Part of a small language model's weights.
Architecture: RMSNorm before each block, untied embeddings.
MLP neurons of a small language model. Each row is named by its layer, matrix (up: input weights) and neuron, and shows model dimensions 192-319. Each number is 128 + 32 x the weight over its row's rms, rounded and kept within 0 to 255. Numbers have three digits each.
A block is one neuron, or neurons of one layer that tend to fire together. After each block is what it responds to, as a language model described it from the Wikipedia text at the highest values.

L3.up1436:152170183071174135135107155121137169168183106121113104105072127111100099150151107140085165117163129107126099154146170164108114134142116194159091105102142108101085116120172156188076075089126132138087146112128094182148121151089093078129107168142153181108196183167150172155178139181153165158121114126119176189198128095130132140111178090137096140121144157133089118052112113162171208090157
Description: Prepositions and "the" right after a noun or verb, introducing the place or target it is on or applied to: "scales on", "ring around", "superkick on", "head to the".

L3.up1484:163088121156150123195162153140091067192151141143118118107147232143120086114146140114126169154143110111101181170101127168113095114078136124122114141151128113131147155137105105150066091090123154164114190150144073151105125095127120137138108065142117197113156121171117151132124145135090159188129117144060125110119137177109120137137149145104144186106128166196131134176159154126181080156117
Description: Final word piece of a proper name already seen earlier in the text, such as du Pont, al-Shabaab, Qarabağ, often followed by punctuation or was.

L3.up188:081196095166124133073133138099120081136116125135108109118128130153149112060141160106121128152040124096145089089171142105099112143135118091147130145132093122125151117070171105140119151088106110129177103086105118118094099132134178139160116133191096138085149127149075175107114209100114106126080183084043173167068158102111195160109141094143193170224153151132152143142091094094151134128128
Description: Nouns naming a person's role or job, often after "as a" or a title modifier, such as head coach, executive director, mayor, or actor.

L2.up2:120181152108192145091154069155113096119165098143088157189114138114148132094207126128076139123109151074091119104092170097163164076107123167101104129126130169161112075082113135101151152092113127122124143093141116105097110153095103103108149114113133176154161137203094145149167115060080088098120164056170110137140087143112117119125199121164169128145109172107119151166105087113094104132134
L2.up119:190101153064150128091175086132127074150133170151138136107123105169134099154079061113093159171139103184144121118137091158106149158121161109154076092184090096136133086111120133132090154147164115105079137161111055155127165148123125062155137137082109102103098131156127150135122071124120137163099089124076122104124147111108108116128115166097151123110139182125090139168140134152098151189147
L2.up696:146061147100132088090122157060099148154087075195091103151171141139137164092162121142128158148108159152170102091154095135179135096085111128149108152090158133089079097099179098164169152124159147120101040085143113151125187161107086172086152120083119140098130139107104072132117064175143131141151127124172138079119147126123150125110118142142120090092223113089153133170143151135049117136171
L2.up731:111135200134210103101047081122101137174163116104118154148087106138086124203087102129104067117066202099100195163192168106083117129092083186152091128151094156137167100133125105105095154135099168088103142124151103152165115120041129154092128113079107116128162149155093129104136080107182170156077114145107162156145142089118113091117139048144096110168135136137080112096158121144095197108147
L2.up790:132100146096121120134094123093133110119121117139118173124199136126167138140092109120099184112100159144166135120172177124139122076156118054120146193050132134176086115130136101142149186153158125147119164178184101146090092128127056141099114091078133151124110174166120131154136134180128136172150146138119119120112078107109120099155120153127093128094111099096116118063177089123110154194171
L2.up898:155102143098155088120121114158079134093160147108159112134129082147134142057054145157128103162134143087080095169173130123112092113143113157170159104174127156133177095093107131118082176174114138094130100094097124198097086171168123110149119213079164118152149147108147099158105081080167130061086094100141147154140127148131147175096107123127125080137092165122123079071187146146131153232153
L2.up967:123188242097149074132105082082113108165091088129152097152172126153133150069104171124139150169142167191079166124176124139098130178198118109119187115138149112050131128110066140213173103150155158105148153130171097124097121053117146132156157115145190082163146060176104084154074097140120166138123141124171130170148157165133135152120083143077135089147100122151153123120159165155133132097118
L2.up998:139111158071133169094112156163064113080129141136122173119115093111144167158109117127142201129144180086149101152161107137172117078136104118146076115109137148138161104059086117136217160165120103175143128162158174190104055152104069140120162127103106133139138107063127188082160133115119198233110158117083097097113170130119102096166104102133078088109107138121097055148157198123120146154157
Description: Unit abbreviations or joiners right after a numeral, mostly the in in converted measurements like 1.6 in and 6 ft 3 in, plus m, mm, ×, –, -c.

L4.up40:158148108137227161139136095138156122137133088127148168196173141162127131131151130130113113065094162088082093108111126055128154114121168115123103084129123103172095161128209135131101155123101091134091180105068066096105114116142137117101156106090159077178184105155098146142106135151150126112117138153122119184100083169162095103068188086116120142166098101145171142186112099096120079151098
L4.up357:185127090154190145124119155142126096094169163129150145108136156117154146109184138162080090161180147089139120090114105161161088177060102152142211136096130107147098132129130066125158066138082103083191158091118141156153109128122165047120124129183141125063133151075069174145106168129065184161133148192094150126119123086129085105125091123149131151092102191104175166090130106076141129125142
L4.up434:165125142151129137114159177133124143169114125119112112081027140166115124144143151210155120073142098111119139176166115085119133130062117173107110153145125176092131173129140146097119116176133133112170105116163108114105078098105140094130068070116161141074125129143147172151104079190102168152125131096123171115146145198088105167131117111121158158114111111124160111187138174168084194101097
L4.up446:181127041133122112121132134088109129110189088097164118156159202097111195134152151128119152137193103164129162106090147080168120181091138115172083139110152122116117149116092109150138078132071185070121131058172111120062070093163127063217132187088065129112114175129133095093146071116096156177125136141070101130090139176108155147120117113028111157118129140163118085154144129099142139146150
L4.up705:125114097096131148122117127145155131167159131139126144130172114133142106110094128097122065131163153076180101213171150153126159142112096137162158096116128150197102122073097056078094104110095153092188174124148103105095078157153161105148124167115141098148117162084115097117122153174073173060122144143091083114112105115114151217115092160135151122102131104080155109171182148084103129137113
L4.up1052:129125130116100183139080079069109138097093151106164119113134170168091123102078131155136125090134100110163156100137108091154128128144100107073116109113122111150190138118134107109126113117129153164105105156106116140135159104174130114150122091138096123109026115108096123114107145092166110171110150099174142123102105108035086142098135131163122132215112168114166092178098108069143117118129
L4.up1499:150101160079097155115086120122098167110147163116114187160155172170148101067122148103157143176151063115163137120162143137178126115070115199181137099103143146152199101169124126117115107098137160101176115154146085048143084097134155151116089101130177124166140117147162121119094154113116155132130134134081131140149124112171155159134118126110106169131095107122150162181239119123157132144163
L4.up1540:109117172102105138105088132132083124131178149120125126102166099131119091107138103148113198150173096106098103161124158058119107183117106111123092122117143090105148090061124084086140080154097111137146101066155126154130078078186072072115177136142158104111114124118114121150108105168145105065133107160131118143096108057139087169149107119165139086144183214075105144099142158160107090147119
Description: Final word or word piece completing a multi-part name or field term, e.g. graphic design, Account-ing, South Carolina, Stax Records.

L3.up1525:150154096154109170128160103121123169126111139099125130163123080187157077165151092155116205206099114115129133183101115107173171132120131124133097176171131073069140190130201193140117095166146178068131121109050148183121153161118088125122184083139047123153100145149149064138162177160108137156138068182093159133159114128162145121153106101153118097101111094124120125181109133159136086114100
Description: The opening or middle pieces of surnames after a first name or initial, often in election, sports or credit tables, e.g. Mc|Cl|atchy, D|uns|more, Fort|esc|ue.

L2.up521:142145124089165098139114081114176116191136137072111119120139150118134105113108178117130096118083171089161134172119140128083078148125134116180136111107176067168126111117129080162185116135144148146111137117059106094177115110146119187109093087110145116144094099139116110163120171037117113083133092060184107123123125114115106177155149098168173096071173133128101130118113158134075123133114
L2.up748:095141067060149075121124076147096150129135135140160086084169163163106067168127148130094114176122113130112094100127100127144182090148120120137167088147115136137152127153168102147142169045103131144110134167162128119162119156114107157126148115091124155138125076169124142119095164147103101188127144148146154152091136083093150135125105106158169141109163119120139138095100155096171111167123
L2.up822:165135143142131097106172147103147151148107174084113122111121133092148118123178129086101145099094158094151180111120163155073120102108156122173201179116115218193092176103055113133110142089160117184098153116111188163188081111184100126149122192166116152134139108164132114094147170144109172087171118117145128157102138128126154146125132125148151102107079083103128170112085132117164094099224
L2.up823:105077150099161154118116166108083094086103062092135122151123170076209121075174079168148139131161118192132099098132114171169125108164090105090137169164131121077103141071219159151113174119119104087136132123119104176118082148163141175153066173071147102156135148154136111165132145146089100177131080150120110091129150138152184157127145127118097077077175062119077112063166087185100103188095
L2.up828:120125125130153115074151100092161130148125142130158129131132150171120068100096101105119152140113090145165156118125103116097108109083104115143136114123093105143113116077129104159110144085086131140137137077100111117147083122136102116125096113099093107145153125181151130153118165135106112103074128087103091124122117132130159181150155131153138115125104151098104171100111115142148128137141
L2.up1036:136136102094087139153141084179109145120167112121143106118189149136113117147134091128138087175072132133147149150133103158076067098118149167185138118155139131098072149110135129196087136069106096141118150092093198171067107165127074109101142127099127119146142140097155150107099186185112120111105138145075114141115127157152116125108146095155132138156152168144113082074170157121085180155133
L2.up1311:217140185139114136108104088121185097122131110110137120096114126170082117104121137123123146179085163168097120085189094120154031094122109154184142127100077135142050135120107124110154133107206158130179146134089118194174082103096123139155122143091086133157153122158136131159138124118101096123057084153081094105150160184135160166090150114212172096167151109143139111128161114097174167130138
L2.up1661:178146125100143141090189127096143100152135126153088132108140125162109116095108048098138183118194100143140128104094079136145126150211111089070062172129103136171154097089081136118179117069054195123174132112082128091090117094187126126154131160135122086183178138117148095144108182146153090141137108054112085116122136161144183186170177116120149118088141112087146147138169070162138129135148
Description: Mainly "of" after a job title or role naming its organization, e.g. president of, Chief Judge of, Director of; also at, for.

L4.up485:095067061151123177114148133091165149111109088107131145130133147090107141148126142091155120161125148151180187094117123116103178138162125104079129126173081159120141072094169139098056111134169120143072142135128152116084124159173117094140122132086108080158146121112170154119125124161099178108142108081190063128080132084137136167130116128122074131130141090127050114150100190126171069135128
L4.up564:138115155122160159166100165201130142052167147056123140172125128131073131152117089120079117079127117111127155137097173110105158160120150123158169080175100095107139146112076115105130119132158106073106109085164124134155123129059107140124134099123172105081171131160097169099129152177117102094157147136090120155098137168075105142126096141087067077174112147060067129116130125153098103158121
L4.up898:147097115161126121112146129111099109091106098134102147127134105139063077080163096148131230098145114147129171149154070082129134085139088144107083166184093107101071168143125145080154102129135113129093120118094143167149134100140150109108104055037100136203145094086175085131140070132219167161121118124091147136156160113113149191121184108126196119136080096110117100132183141108101106120146
L4.up1046:153118105096091141148165104182143135131091155101102119113124129145133104112074117120170118171122151105140124116101188123148137179142146136181155149133121079115063160102143150140114071116128080166113147060079135142077153131186083098135167102133101097089119099170089142137081167138088104164133118097081088155167164177126152151098113067123128139113174114068114136118129100082156126118125
L4.up1087:158125074084095125161140083164154126127214137166157144126113097138142171075094158107118147127121141065099120120106143089199109178138210123104121142144073072097077108094082133139131144065111141098162067096132109089154197123089080115154082117191168124134128083136147154082097155132148130126136146160169078117137134068182116112137175143117118044124105140120133163119125202088155117148142
L4.up1154:124115158117101101111105085139110097108110075115115131163073108129115043140132058117111176192107126139110194160156114126128144156177135171139076096163074156093150091097134161145135139163112156163163171145106194156177127155141091151082069141185149108112102191138107090122104134161080122107047077106123097096112138181161093131188077096102169114164114095133121111103107091106126074115158
L4.up1160:166101113091143133111056166188147097128085153148066170074133107163156096110110107190132138145070184097151179122136134126054182089112156077136127140129130161159142166103119117088181151116158121200142140106119125152147113075111095147045157089131144158161139099107136142145098151126133163133148111116104170133151156134133111163132120147121181090113102105089115144164095139102121170130163
L4.up1373:134121143168093088098107147104136119171152137108119121118098152156137096128164106141140126099139148084105176132147084149161171155129137141108102172118122149118076184096188164161158179105130121134147110133144108180163190189063129155098130128156058085116192062116112075111119127156116119113141085098093121153096221154148170102137093122147099093080101156086103122113126132151113132157113
Description: Short fragments, mostly a lone c or C, that begin or sit inside a word split into pieces, often right after an opening quote or in surnames, e.g. "c|olliding", Al|c|ides, Gary C|ederstrom.

L4.up312:141137138171132133151160109100094152089167109118109129133167077138090144106098134107129106129123165075148110106151159120084130120075149165105110151175157161043094154146084124177086146159093148159127185127105148144200089077117173111129120104145131154097184121122113153098185167190130168099138148094105152158080111147119146178150134093132177125174127132071086134090098144145133144143090
L4.up428:080222105137089125142123157118109141115091068132121101079122152152093134066123131124145067057150150112102097089126150171126143189103105102158111187108112081108084054095145147115160148116122160117159133127106159135144186141187118116178122132133102089166115189170153194117122047131141111124113188159142143137119143094117120129129184170160112173149120090110107100148072119072143111159093
L4.up688:048132106119151085138091178096141125088075102093123162124180147127174183139138090111126121130145138152138077101152125128144133188102144158149160113132174091136132131123155140177151121084190133133178154090081168063110135147138117079107062133172201130126124158146133183070149154091130139177150154143129201159110119126097117085104122124164124098143119113116166095146146159140172098102126
L4.up884:127118099168130136112153102163067105100152124059161104132161149094117139103158118114131085117123114140182153103063131149123142094152137131183145152145135142139128158101139097181095130161110032185144097148154185132180032133123159170148096128094147184064148152118079180133194159097124133138145165108057137161142117097123113177164132106041155175194165148082125174099119073148190153106096
L4.up938:071149102097080143111148042112075085101130095171142105055141148142116164105115053097131112140113134101154142157113125134170153137150104112143188144138081098150153144115168085134108109075120156124117116139186137105121187116114149142086144128100091113152138127140155082157180138141055099114104122102119064136112117069082125193125170119065110124178171132050130119143109145137111116116148
L4.up1114:117120089037118130141119111098116142166079116146078121139147183103105183160094144121182117087172165149152114090117125170131166094125152173182142129115135146123154156096121156126140075142185104139121123154128109138140128134140155089136146120193098135127121005092168145127164103144131167164179137056089164148132118129085162060084160168137125115129155201160124075037134113137126116113112
L4.up1545:132138116098132144116193091055080141082124172164055149118125147144055131141133153085165109119073123127158106091145118204083073140099149161133148153102126105137132134143094172108108105107131096089159120165128127135115116096132146169123132114162130100116120163133117095088170153090136065120184143087201134123111156146141112131099146121131170080127162095102177193103125109097120099153102
L4.up1717:074115116131127156107108116123093111114194179112096070149119122140125147138173191107105090126098121092147145132054161089099134119117131156197160109140182061127048091116114097109160109068134121150119131159172109164106121087124165068156097120196140070111140145158151078120118117138125126146164084149091164110134100049114138107131185095103147090120136141103145126125112105132114143185069
Description: Nouns naming a person's role or title after "as", "was", "became" or "a", such as head, editor, founder, president, physician; also the article "a" in that slot.

L2.up17:076113163147116108177124077111125121142170091128104130167144172135089074127163110157093144173126088120126095130124156078128132147174124157196164175210130089064148170172131131138156122077109137085153095107137174170152187082104130143113147105113125136167127144126157109119132141116114145175124128127130144089100145144133155160191069176193128082036079159107110112129181131152126130166171
L2.up55:124130106119121166149086083127107106098136143116047124172128179140157109079136119146128163139116101231122149091111162072137122130145134124074111146123109164150075112111118088081141198159133121169186115136129126132157106103086112148112103083161134071124122183140163117105178144157141094095112178141122112145081166178123155138154109158145150054181105104092119165116189131126158152098177
L2.up81:153124054132096115129128092115113075161156127119118138168128115091135141151131143074117187174154080175077107133130151098163099101176147132165124098115156141167123139155079131143136135152198093172064081067123119181136127096145180066127159134131100135162156123149144045177085139117118091138127146158140172148081200106178151114104164168154112101153145137202168140128118102166156140120128
L2.up98:117122159091127128088102102114143131177162112115140112149148114206062071162130095116101093190164118120168117156156175107154117116171071145137122135112088138135186133163116123161101109149147109101131091142141091113129159045125173109100147083148149144192140163137153146110121153177113090173171128157073180150104127111127129138170051195161172169081043122211161198137138076117099132082126
L2.up582:131155091084170083138116105104165095127159131164123087156132140125181120175161128130077167155064154166085124132089109162188106088153154157115134057098166055108067147098202142130100146122167122128148117121085134138132124153133156091181127143140160147165124079141110139166144116097109118111132094104120108154179152109156119153102105087091086119126110120087135150120157121111103139140097
L2.up1280:108104092194101103099124144141123130171147077096125130146086156119147102086143099109130089139119121099095158133082132086136102131162105170118157148151096123101111146130126147099107102078163135150175141079120139125160116089081130159087183116113099116134139133125080111134116092090079079116135146086071136164166131107123155099051109117100160117112126158031091132072097172074135126109154
L2.up1363:087163107064185097124121079061151114140055101147095164149078115104162061081179191117115091114080107143094117153112120079119148127096166180141132172125138118120107096151153123120117154114223149120173104116106172133169084161121160097037124179113100109108161156136150130136105067153139101140091105117132138153170122160120149098206172164168134169111113153087112134203121114154116086110129
L2.up1515:137152077056162095136114170150104118101149103085135100136139184167174090107123131098094092147150064134097095107093159076139168127110117111083131120093093161178118105145102088097145134095123109088164097091164167151167077164132142137069137148134165173130158164197097112134154137181123097107125101134110127119081159136195112072122137115188143143110164156081161139137137129087124106059137
Description: First word piece of a surname or middle initial right after a given name, mostly in tables, rosters and credits: Tom Ram(sey), Michael A., Stephen By(water).